Weights of a small transformer language model.
Size: 13 layers, width 192, 9 heads of 32, MLP 512 SwiGLU, vocabulary 2048, 7.51M parameters.
Architecture: RMSNorm after each block, no biases in attention or MLP, untied embeddings.
Training: a variant of Adam for these matrices, 281M tokens, 8576 steps.
MLP neurons of a small language model. Each row is named by its layer, matrix (down: output weights) and neuron, and shows model dimensions 0-127. Each number is 128 + 32 x the weight over its row's rms, rounded and kept within 0 to 255. A neuron's up and down rows have the sign that makes its largest values positive.
A block is one neuron, or neurons of one layer that tend to fire together. After each block is what it responds to, as a language model described it from the Wikipedia text at the highest values.

L10.down179 [104  81  73  87 120 142 194 158 130 141 140 114 116  98 131 167 121 149 139  89 120 127  62 111 137 137  85 104  84 118 107  84 163 126 185  99  83  86 122 142  81  98 150  44 154 106 152 132 148 229 119 107 127  84 175 192 148 156  84 137 122 184 104 152 107 159 171  72 146 126 156 172 125 141 137 144 184  91 148 185  88  93 158  63  96 120 124 176 162 128 147 145 127 119  98 128  75  81 126 115  99 120 114 112 152  97 138  96 151  77 144 145 173 123  93 142  99 115  92 158 148 154 122 130 109 168 155 131]
L10.down394 [ 97  77 134  86  99 115  98  96 118 108 183 107 115  91 161 146 119 101 130 144 162 125   0 138 148 117 126 157 103  96 177 180 131 126 115 155 112 138 103 132 119 136 162 151  48 140 165 153 121 178 138 151  98 169  91 150 144 150 124  74 106 196 106 122 103 157 134  87 154 122 109 152 127 142  52 224 121 116  98 132 105 126 115  89 106 169 106 142 132 138 122 137  39 158 122 108 135 139 117 120 152 164 160  91 160 116 170 103  99 119 102 155 162 150 120 178 110 111  98 135 123  93 146  75 149 117 126  99]
L10.down498 [140 165  98  85 130 127 184 135 114  86 112  93  66 106 125 144 126 114 166 146 183 135 122  86 146 128 101 129 132 126 168  99 128 148  82  85 124 107 159 173 172 116 198 125 108 124 177 125 128 135  70 156 126 128 140  80 159 127 115 117 183 101 143  65 182  56 158 159 169 155 115 142  90 166 114 134 119  97 107 101 131  89 130 172 101  74 139 173 132 183 149 117 106 156 111 128 118 133 143 136 104  84 122 109 145  60  86 114  90  64 150  93 150 148 128 149 165 183 151 112 121 167 112 217 113 111 107 195]
L10.down501 [  6 116 166  99 142 134 138 158 114 129 191  45 125 109 145 123 150 147 134 118 132 126  32 125 101 163 178 130 142 106 101 161 144 141 139 131 142 135 120 129 139 148 141 129  86 166 109 117 104 123 169 130 122 129 192 169 157 146 106 127 150 132  95 137 135 100 129 101 120 182 104 120 146 113  78 144 167 187 180 182 124 117 113 138 110 205  77 117  33  88 138 118 105 150  99 150 156 153 162 145 119 118  82 111  81 113  91 122 151 163  81  69 126 113 156  74 145 129 146 171 153 138 159  97 122 112 123 130]
Description: Start of a title or heading. Fires on the token just before a capitalized title or heading begins: opening quotes of song/article titles, === heading markers, "The" in titles, the period in "U.S." before Route or Champion.

L6.down216 [121 130 164 177 141 102 152  89 135 163 117 176 147 124 132 103 191 145  86  96 150 123  59  81 188 120 129 125 120  89 117 106 133 156 169 114  51 143 111  84 125 113 118 158 119 145  92 162 111 162 108 105 129 141 126  74 138 110  98 173 158 112 101 130 156  96 181  97 154 142 131 166 178 138  75  95 113 169 119 107 124 127 200 140 164 194 160 105 179 112  96 116 189  92 174 168 127 117 176  81 171 156  87 148  75 107 144 157 125 165 115  78 110  82 161 170  61 174 190 122 110 157 148  96 145 139 153 116]
L6.down232 [155 127  78  95 148  92 114 182  80 150  97 135  91  94  81 184 115 179 116 101 156 124 207 154 112 148 153 135 153 127 149 159 146 214  95 136 107 141 125 174 141 164 173 207 154  97  86 178 180 116 147  82 126 136 141 101  84 157 147 165 154 138 156  95 128 105 103 110 142 149 116 141 121  98 163 162 148  56 143 146 144 103 155 148 166 184 114 103 145 119 135  86 133 160 117 134 184  85 111 117 166 152 151 118 140  90 133  93 116 127  76  43 137  80 109 106  91  66 107 154 155 101 141  87 162 119  63 151]
L6.down269 [ 89 146  75 176 160 191 163  94  97  83 144 124  76 163 118 117 142 150 151 132 168 151 167  71 112 123 136  87 114 128 108 122 121 151 118 135 134  94 107 107 128 157  83 104 139  63 109 146 173 125  91 155 122 122  54  58 124 142  68 159 151 147 148 122 177 133 148 138 120 111 172  81 141  80  66 147 182 146  93 114 145 167 154 172 162 106  89 126 196 146 146 109 107  96 116  48 120 154 153 107 100 168 115  98  72  82 130 120 143 103 139 121 131 147 132 158 193 156  98  92  85  94 185 152 118 168  78 157]
L6.down464 [ 81 132 139 114 139 185 113 105 132 127 158 109 112 146  83 157 137  99 160 138 193 145 120  74 113 115 160 131  68 154  89 173 129 105 105 141 176 124 167  91 150 134 101 127 155  98 152 137 135 139  84 143 138  52 113 104 109 124 133  92 157 111 119 156 147 156 151 139 192  83 118  92 135  91 114  66 172 133 174 131  82 183 137 156 125  80 103 152 159 121 122 139 175  83 125 123 135 147 115  74 121 167  99  72 118  93 109 136 116 118 121 129 131 183 155 147 144 169 134  75  98 123  98  62  93 142  59 150]
Description: Table row ends. Line break that ends a pipe-delimited Wikipedia table row, right after the closing pipe, as in chart positions, sports stats and election results.

L7.down202 [ 50 175 111 152 117  99 132 153  85 135  97 135  83 111  99 141 164 149 158  93 108 190 164  91 137 119  96 139 122 159 133 132 117  96 176 147 132 150 121 103 146 145 120 207 115 136  92  94 124 131 192 121  99  91  91 111 136 106 104  74 111 114 100 110 158 127 142 150  96 139 134  54 177 142  95 105 180 186  99  89 134 165  96 108  84 206 109 143 106 107 173  98 118 139 134 173 155 144 100 130 117 108 119  61 122 189 100 126 163 115 177 175 145 128 137 136 149 181 134  98 126 147 117  77  70 136 134 134]
Description: List and row line breaks. Line-break tokens that end one entry of a list, table row, or match/roster line, just before the next entry, as in "| DD Award…", "- Sex: Stall…", "5. AUT De…".

L7.down318 [ 62  65 119  84  55  72 156  79 161 154 162 124 155 119  92 140 145  91 138 117 139 132  64  65 158 161 128 151  76 111  98  84  60 123 118 122 151  82 184  54 129 141 127 185 161 126 100 126 165 134  90 116 123 108 121 138 122 151 121 143  97 146 106 103 127  36 105 106 118 125 123 140 150 170 156 150 138  95 108 108 132 178 119 154  92 162 111 150  43  47 111 177 131 102 157 133 148 133 144 171  98 113 139 136 138  74 122 121 126  92 121 179 116 125 166 133 224 103 151  98 171 126  71 160 120  94 107 114]
Description: Name-initial word pieces. First piece of a split proper name, mostly after a first name or in table cells, e.g. Mc in McArthur, D, G, De; also opening quotes.

L6.down138 [ 92 163 128  92  97 144 133 147 162  80 159  82 118 154  69 106 128  71 147 113  93 149  81 131 156 130 137 120 134  84 121  94 139 114 124 178 113 113 127 142  88 130 152 134  94 140 183 141 120 173 110 141 123  93 138  95 139 118 142 112 115  98 124 106 111 122 144 145  70 132  86  99 168 113 147 168 120 164 196 138 116  96 171 147 166 153  98 171  66 131 133 126 165  62  94 139 163 110 108 145 133 134 112 164 133  68  79 148 105 130 140 125 167 140 156 155 131 134 112  91  67  95 153 159 120 134  76 126]
L6.down249 [115 117 142  64 132  66 186 168 147 204 152 139 186 157 100 136 180  79 112 123 121 109  73  85 107 130 128 163  98 128 135 212  75 127 140 123 163 107 145 130  91 112 136 178 162 129 127 195 106 116 131  98 130 107  88 101 106 151 105  84 135 120 117 112 148  99  49 115 153 160 119 102 161 147 122 106 138  73 143 133 160 165  68 117 114 116 140 137  71 104 165 189 145 155 150 150  76 162 130 117 161 145 130 125 144 124  95 149  93  97 165 153 176  90 160 105 123 135 100 124 169 104 117 169 212 178 101 117]
L6.down471 [153 163 129 121 151  54 138 153  91 130 167  58 181 150 166 164 119 134  60 139  68 100 180 109  78 152 178 174 107 146  76 141  99 130 124 144 128 121 154  75  96 135 111 135 116 136 106 106 102 139 105 119  72 127 113 137  76 129 121 105 128 151 119  91 146 131 143 125 108  97 130 133 105 111 176 109 129  88 195 123  97  99 163 130  92 136 111 152 102 167 121 122 121 142  81  98 137 173  87  95  84 223 128 122 190 127  91 175 173  53 127 159 159 122  80 194 125 111  73 151 108  47 106  86  88 118 102 135]
L6.down495 [174 110 164  86 118  80 156 136 130 133 100 101 129 128 150 129  82 153 144 148 150  56 132  77  89 133 120 123  84 133 128 144 196 150 144  74 162 149  95  57  88 162 105 112  96 109 137  61 143 144 141 129 126 153 136 157 105  93 143 137 164 126 133 160 116 107  91 129 160  90  95  71 107 127 134 225  93 110 159  73  89 122 170 153  92 157 101 135 142 105 140 122 134 128  86 159  96 174 144 143 137 163  95 181  98 132  72 127 125 115 137 176 135 171 149 121 157  94 106 168 102  82  76 166 128 165 143 111]
Description: Table separators, opening quotes. Mainly the middle ---|---| chunks of markdown table header rows (sports stats, election results); also opening quotes or brackets mid-sentence, e.g. throws a "meteor shower", Steve Turner (Mudhoney).